{
  "n_layer": 8,
  "d_model": 160,
  "n_kv_head": 2,
  "d_mlp": 640,
  "positions": "rope",
  "qk_norm": true,
  "attn_scale": 0.125,
  "tie_embeddings": false,
  "parallel_block": false,
  "init": "uniform",
  "decay_fraction": 1.0
}
MLP neurons of a small language model. Each row is named by its layer, matrix (up: input weights; down: output weights) and neuron, and shows model dimensions 48-143. Each number is 128 + 32 x the weight over its row's rms, rounded and kept within 0 to 255. Numbers have three digits each.
After each neuron's rows, "fires on" lists the tokens most often at its 100 highest values on Wikipedia text that the model never trained on.

L4.up511:153156128142198125097123153174133161088119133120138133114172150119080110132075093226145151130126189102144151095167177176099113108141178108143197070144129186084138112160159188156105126136105168173121106191066130142144129102174117090154127077128104152119129158131155121132080120115128114142
L4.down511:123177134106191114150175082099141118178099077100117112119112159150161122217133124051128153094142114117121083121097149041162156124127109156064102185119133082149127153159133104138142181128159102058197151136124149126119071141196147161134131173121136107150125147123113147113122115096155139096
fires on: " ==", "one", "ing", "ile", "ach"

L4.up397:123165150127087153123158145118155155115119115097100085118048140105191154165088123150101148106117085086128120103132168128200137139135081105156178073117102155212188081134155150146143133096127134182182111140124062105116101074152141136120114150179167103118206074106088148104157142189132155167
L4.down397:139068146107163139137130125120059184167105155123112131096144066089104142126127171075139137073092166156157152163150119185098129132128158180175087161117150106108077126064090129139152137168096104133117112068106174110180194206117138105105179115093147161139140179137125169132168092119183132175
fires on: "or", "r", "ch", "iv", "il", "."

L4.up612:094115141153142128187171125142138179110123155140134084104109207104120096139094139125145135093092185119107107097114132189154119159183069093138166120094101181119150181125070112151100033109118171159136135114042111105144189129091142161078113095130124103131109189133187168141104104110141141095
L4.down612:134101110119119102087106076158139071076188157102086109124193115181126116154147103159113138172096084132123071154155045104133114126095184118103099121151160098137097100135112136104144181162145035111115103156175144144152108084137145127104053102145044146161148097101174138151143110127137171142
fires on: "or", " For", "it", "o", "ol", "i"

L4.up446:101143150116168197123085067189096097118127150120201119094151134129090176166165128190121100073128140090109153186141114112072130138157204130080115158100158129119178168094171113127065118124099060125147149116198149159122165148126111113138126138141151134156159103167088125104088063120145127128
L4.down446:140119182104129131114083139113157164123150155099143107144111139093149076131140096139121143128073122121142159199157171126100093116124178198106081086245121131145143098102103175104179101091107161140094172131112180185129143150131161090132158134169139139144135103191180052121106100088165162115
fires on: "b", "ec", "ir", " most", "ib"

L4.up542:133151096073106082087091139122127100100172168127137073130061123123139116184111163096133158198117154106094089123130135164095136147153137160133150084129107119144132165207078154140202086097148165119090092147171100113144154077155110143156101181140113087114106074168145083120083162148161093164
L4.down542:095106125210140147118088135176107177180140094097180165093160135122134152087136057125115116131170055149140070088151061131158155072121123121152139112127047125110142085074127136159133102163072119103138163095100143146070138193127142117130115115094127122095143148088098137160136121088114159136
fires on: " ch", ".", "ight", "ch", " (", " from"

L4.up45:167158105143149124177095171138066122080155148148152159090090128097159146091120098124195098136152142091137121074105144120125103072081135140113132104108104139177075121161149162136091159150139083099119134090084084105145136154146145059079085115143052128161164117195132084144134149191153089076
L4.down45:123081061100090107147151115074204095133128135147104092132102150110138119102116140147127113092142144153116120125130114147071116148166141066090084123180145158156115095093108122112113133188103155161180117098096051131128141169081188192129208185164154152124082117148081155159117121106102199142
fires on: "ist", "ow", "y", "d", "ed"

L4.up205:128100084155152118096089110113177140154080110158145120163078079167154148182129129114091067093102077117122100140108116124148119087117191194109155157135119167185136133118141159175100156127202129124100115078069098133135102118086199122148117174176128184095108156088131172159093061085124138137
L4.down205:110121083124159126109167176090159151065108085143098206101149129094136194106174114065125190190137091129109149132136134125149135192144165123159169120113116135155137167091150164129154084088152139114120151136164135147112118120098098091163139137157152130134180090165092112082143118142103155094
fires on: "res", " Ch", " ", " ch", "h", "re"

L4.up195:111148076108191120178139086104122154067099149118141139107179081160169082139107121210160132092169131084136192129136121133176171178112134163123180096126118080155158141113098139135112101164133092152154169101095168100064126096105152153113178143119177087083098166133078095175087147110149096148
L4.down195:131054080195142153091154153130103152177115165119139083111126133138103097137132122101128092139098142160109119122076173148128150123159065092141092173105125123120120138182150058132110147073106142120148157118175181157131099128169073098136139104102089113179126134096158125146125185135079133122
fires on: "er", " y", "y", "it"

L4.up131:139157184170163153090158163113086131196131131118131148097175115113158068135136168094054100118099128128146118190125148076122150149097088113149069178071148104142124141137081144123225076153078162142169106182111184110108157181145090167112077088106100145156137139078089156134140113185121098082
L4.down131:145163130109125122078140120113125130130114120154117167111129160197098173100110110143136113090119154110155067132171132158073133162092167136118181110103111155137147134135148182134138174083147147137088117083150144137102103153118114068168169213148134070115124088159126113110189143105159110110
fires on: " on", "3", "n", " w"

L4.up138:175098141141110103184117148184114148135135155113138140040112135149088161149118140150142128122202132096106122127143154101186109126137102154103069111120066063091101131180092194089172096150062105107131114116196137163086183130067112145142142112106078130139132143174121123125144221146079111139
L4.down138:091191106143168133125145172123153117078130101138112084155125099096173124118175105163111142099095140161176135159072092140094146185091157091129213129081166146146151112135138080122112108097148112122143164157042110119153084122167093170141138145127179067099131116128142180207101123075160094159
fires on: "d", "ed", "al", "ly", "ord", "ld"

L4.up456:170201159130048141122127150123162091118088130132150152087152137146157097107129137122150161103187142124191108143108139137122052161162148147107175113161133066134128141143155142148140068127172156120151128154152120109110109073143089159182141117113147139168148096119064120155099156148069181121
L4.down456:110070188086217124188142149103179151118167169179147101115154182152140133137140106098147086106082111111118109102132090139152095085161142088155121090141123135041138097168161139119116142086138148152137105097134186124150110143127117099049130103137146147125066154138112108149148158121240150093
fires on: ".", "p", " th", ":"

L4.up296:144163043119096108132119160143053094165193161152137130170150135104139117131104091160139145127112126135165143151077134148126131144115149190079156209173170138142120114108124113150114141142074117090164192164098130110121128123128146082150096200124067156169155131158148139103142086103090157094
L4.down296:133084144123112085146168087046112093095133101174151107138087128172061117150103168113096139067103119149072129093120157087119126116079138082098149142115099168121104049106147162127172108131164114143126192087099131153141127161115142190074160101159096159130113123042143097182152116109084109115
fires on: "1", "est", "ri", "eg", "oc", "iz"

L4.up332:138088126134150187137109096116162115124098148123122082103175153205128109099109141170123078087106128131112095183115137102117067165118084162146148130135090112177147095185141140180181115172110108121113167160197128107082162115151119100091140123177148109119157082142126180069181100109115119112
L4.down332:134173181182184130125179194141118145111126042127093122133133120068119125159122140106167169146134109097110111123123132180108124062144140114152114087160208170125132145062150088135134135162158136097151106114132109119107053175116145131188115111141128182163136211148137124160086149151128132109
fires on: "-", "il", "on", "ro", "l", "al"

L4.up229:197135126155111198121087138137128132100147189146116124152147117143120083119142116131126181091177120088086160090149143147131150119121123087108165108120119157099163174182144157166185176083092161109129163155165154162122116103139167193106093112088200116077102147166090144192137160128150098135
L4.down229:089123113124118114093194114103150109141091050099093168105090132128113174118171147114148057126084104160199121144129108168086138142166182139133118142122155178118114146139121122129100068155184116116119107138129110137042103118073163097146160077153055130158111137137161117040131140180148185127
fires on: "z", "er", "ch", "it", "iet", "ž"

L4.up474:130149097147165133101109171098112095174150118114126171118125116150145164116120154099131122095104132156122127107091087084118130105091183141118071122127069119098123106121152122223075098083113104116149163151120104168092061157151134127109126134125173122141114090133075133083170108136158171179
L4.down474:161087128073038119132117092149148154099116100111111093153093140109124155149103125122133143086187160153168122174180143136140132133138114128114186125102175116141154166102120087104158096144137129087151093127102121054128201066169105128188137081071143119130107101090207167089115081098096079138
fires on: " ", "ad", "al", "at", "b"

L4.up480:112123132082125075102129110204150200150166110134127087117144145089165118171135140167128091155149162088092095070142096107138196145129098127094152088152143179069152161103118187130147058143081151083096089083049092206135136117152140085135118110122122123089108121065112132170087067126167102120
L4.down480:109161129112163139138101117083158122168119156167176138153145132139153113147065151131166131153124178067091145146113057152126086106096177162124130118084118094102091059098149080105139178165171130115116150127144134170137166110123160092105155104156085147152082183188138126163135092181071154143
fires on: "up", "g", "s", "im", "ik", "om"

L4.up82:145111118211151087153129104192079180144082182166168118074126130142112110135162161091115115136137111117121112129133105150208156154151093141134116134112083150117154103096130114181138195119156160141102136138092108081161156160137183101105124111069046140151105087190112083199100101148073170067
L4.down82:110072135136151141122137116092172104164148125141144120168088107124146088116126154122109070148142144190089158163133080141163056102060165110125090127184116099128121127146133145143078112159146127153176118124168100185123101127175165124148145152074134076112172095075152035130088155144126111167
fires on: " would", "y", "'", "ot", "th"

L4.up509:185114156137104155127142115153097110095124132126098129130059123138074098097125181130110087102164118051120107113130137137116157095149146145101114097115077091209138122174117143128177100118163164149108164175078113144078124133069130162151152107172166080148120116097112073165104145164172056171
L4.down509:067191084121131103165154148103118129163106202134152124159126111163139151116137084085120137084146100155071143197108117121087088104107114144172124136087148147103104103078159120091118112146105123089147120079190149140109121150141141104122174075133181121122182120149110152119179175147093199153
fires on: "et", "z", "i", "id", "ell", "ite"

L4.up269:215112141122101127080112095135192095097101150090202098094151128139140098071196103064131128183173149119222118149121131135185097149176158084111152068112116124151222175155113109149146093121225127102156120074148102148098125176137129138100110162124165138123172137070115147099142140130144135095
L4.down269:078155112099162133151150122125040126124140151071047112153118097153111153136139116149176086119174107155115122099085111128088157097044105172089159113138094122077107208086133106156140166142080133156131156147094115125133151126128088098112129066175108123195095148195137130109140135081135139108
fires on: "al", "ed", "re", "ly", "im"

L4.up602:142127143129118164110130126117122112144058163148143097135134148108144129136100161083187117058190183127152112183097141141102187120154099167012105124118059100167117137204102096112109080186093146089136102100149095092117074169092146095155123101095112181100142163118133151107068097160087163097
L4.down602:112103153104090095116160203155136151102127096111117136165152135109133101220098170186113076078153056107150152107138154156184066156148100113149130125129178105156148138131145185189186167100111132126168140136188151121108113124128149174165118129119130110121189138078175183048136151080145072145
fires on: "r", "d", "ed", "st", "ce", "h"

L4.up117:149137084152080104074129088130145217139174135143156060097157153163124168145180150089111096125098131102145127124138069106153114144145162215095152097118095108123160155181168088148095168163102091095100138079065130074100141089166110157153118142181133093104126098164160162106158122074116168126
L4.down117:173068162088166139094113118174091126140092123133093130144107096112122124147098063174118146117200107155093102112141125181131186151161149067153094125159107074092090122116123101051107123138180129122172103162096143217147099196150194080116114113072142161166102168099126109106131118180109126159
fires on: "c", "ou", "g", "al", "ated"

L4.up309:202199119158057128188117158116143134099112106109137117102133137200168145125084174201110108130101123125084120131113168134095069145088106134104095201106110101138149056137134116198140141122120159141155183098144135106138173093197121093085166131153125078132183118186136080136144076161104140111
L4.down309:160101098064124155112117087152106073109151178136118188151146167112103094128184130101083105131093117133154135152119112096136150075130146146187100104162126191163144118097132146060138120109109123077092126079094096137174103172110098157073135058085142102157148138115121152150112112104118168160
fires on: "-", "–", "1", "l", "c", "b"

L4.up147:106126142174200148125131098184093190112134126087128137110101103161138072154121122100098089177092091085121088106107115104115105101148118075143123179143120172102142154116111101142176110107194130122140141138141086132162102124111137104149105090156162154207078092138171180120119151146109122100
L4.down147:143079120137080096158132164111111104138120116137109118123127177162103131118155089158147134106146188152058132152140076114172109107093103160145076134099118125121192096169140127114097162093127161182069138133169165136140197124108098111151086119150090158092150185089122114102150095107138144178
fires on: ",", "th", "y", "hen"

L4.up259:156109095157122140168091130149129086130138095147112178108138137125144098129132193128151096133140089130105133133125102132120142147117202111111094067147128134127179102129150121198181172181108195106121118123170148113144121166122084170145120116173138199148147076176083155181105097169116115131
L4.down259:131160165114105147029175158124144141089132104108101083136102108134121106081097106078150079092124106104132130133183172076156087146135139172144137144114109150137111153126095125100084093153141137167146101217152161126107151174153086152113167125080100120140098157090177127104157187091196153089
fires on: "et", "ich", "t", "ce"

L4.up12:118130144105117146105150149101097088130115142160150155107091144140105093108103098149129122182083115106121145151099125135196113108134135102161114085132122146095163096074121174192158149092177117132143100142076122099177095153172152157141168090098136094079094170113114159092139114126076140202
L4.down12:118192198177165131137149108148129079142155151118123124138157125171124122132138172152139096188111125154134084101109128168199103122075103125105135118193144119158111116168144070110143142132123109119110178118143147080075170076086074139122094143146156077156128043133128109072132120069197105077
fires on: "at", "s", "ong", "its", "ing", "or"

L4.up200:129127167122159135078169105110125130170126147059177131146116154137119088164119163089149079110137148124079145106195099159127140086170124208119105109137138119154145153154167169155108124161171152171065116143110084154135153154156145076142110170094125124145127211138100163069115129147123108143
L4.down200:115128144094151105146077121171119106135113124196042160113129143154082160081159137144069099155118141145145093093119131088172134080152105121130149107084134073148153123169110108086064091119143139195183206101112164175128146162079097156171094119144103142083162092105149094156129138134162146073
fires on: "st", "h", "her", "et"

L4.up574:120136155227173155100130121156121128109072096129145073160163085147158110173115206166102125177168146139166130119138175148145116097136170163099134054096138160085138163151115097094099146129092054132095149116149148135118139164092190113095115098161173191132158084109133077147077166138174095125
L4.down574:119048092061112139102117098066082080094145198150142132116163147083114148165161133184096113104108108158143146120097084123135105126134144100152119143163122143103119112082098123169148105094198122114124166127103176114083121153157055117144140084136163075124086127175150168114151136112133109167
fires on: "ele", "al", "ife", "ed", "em", "ra"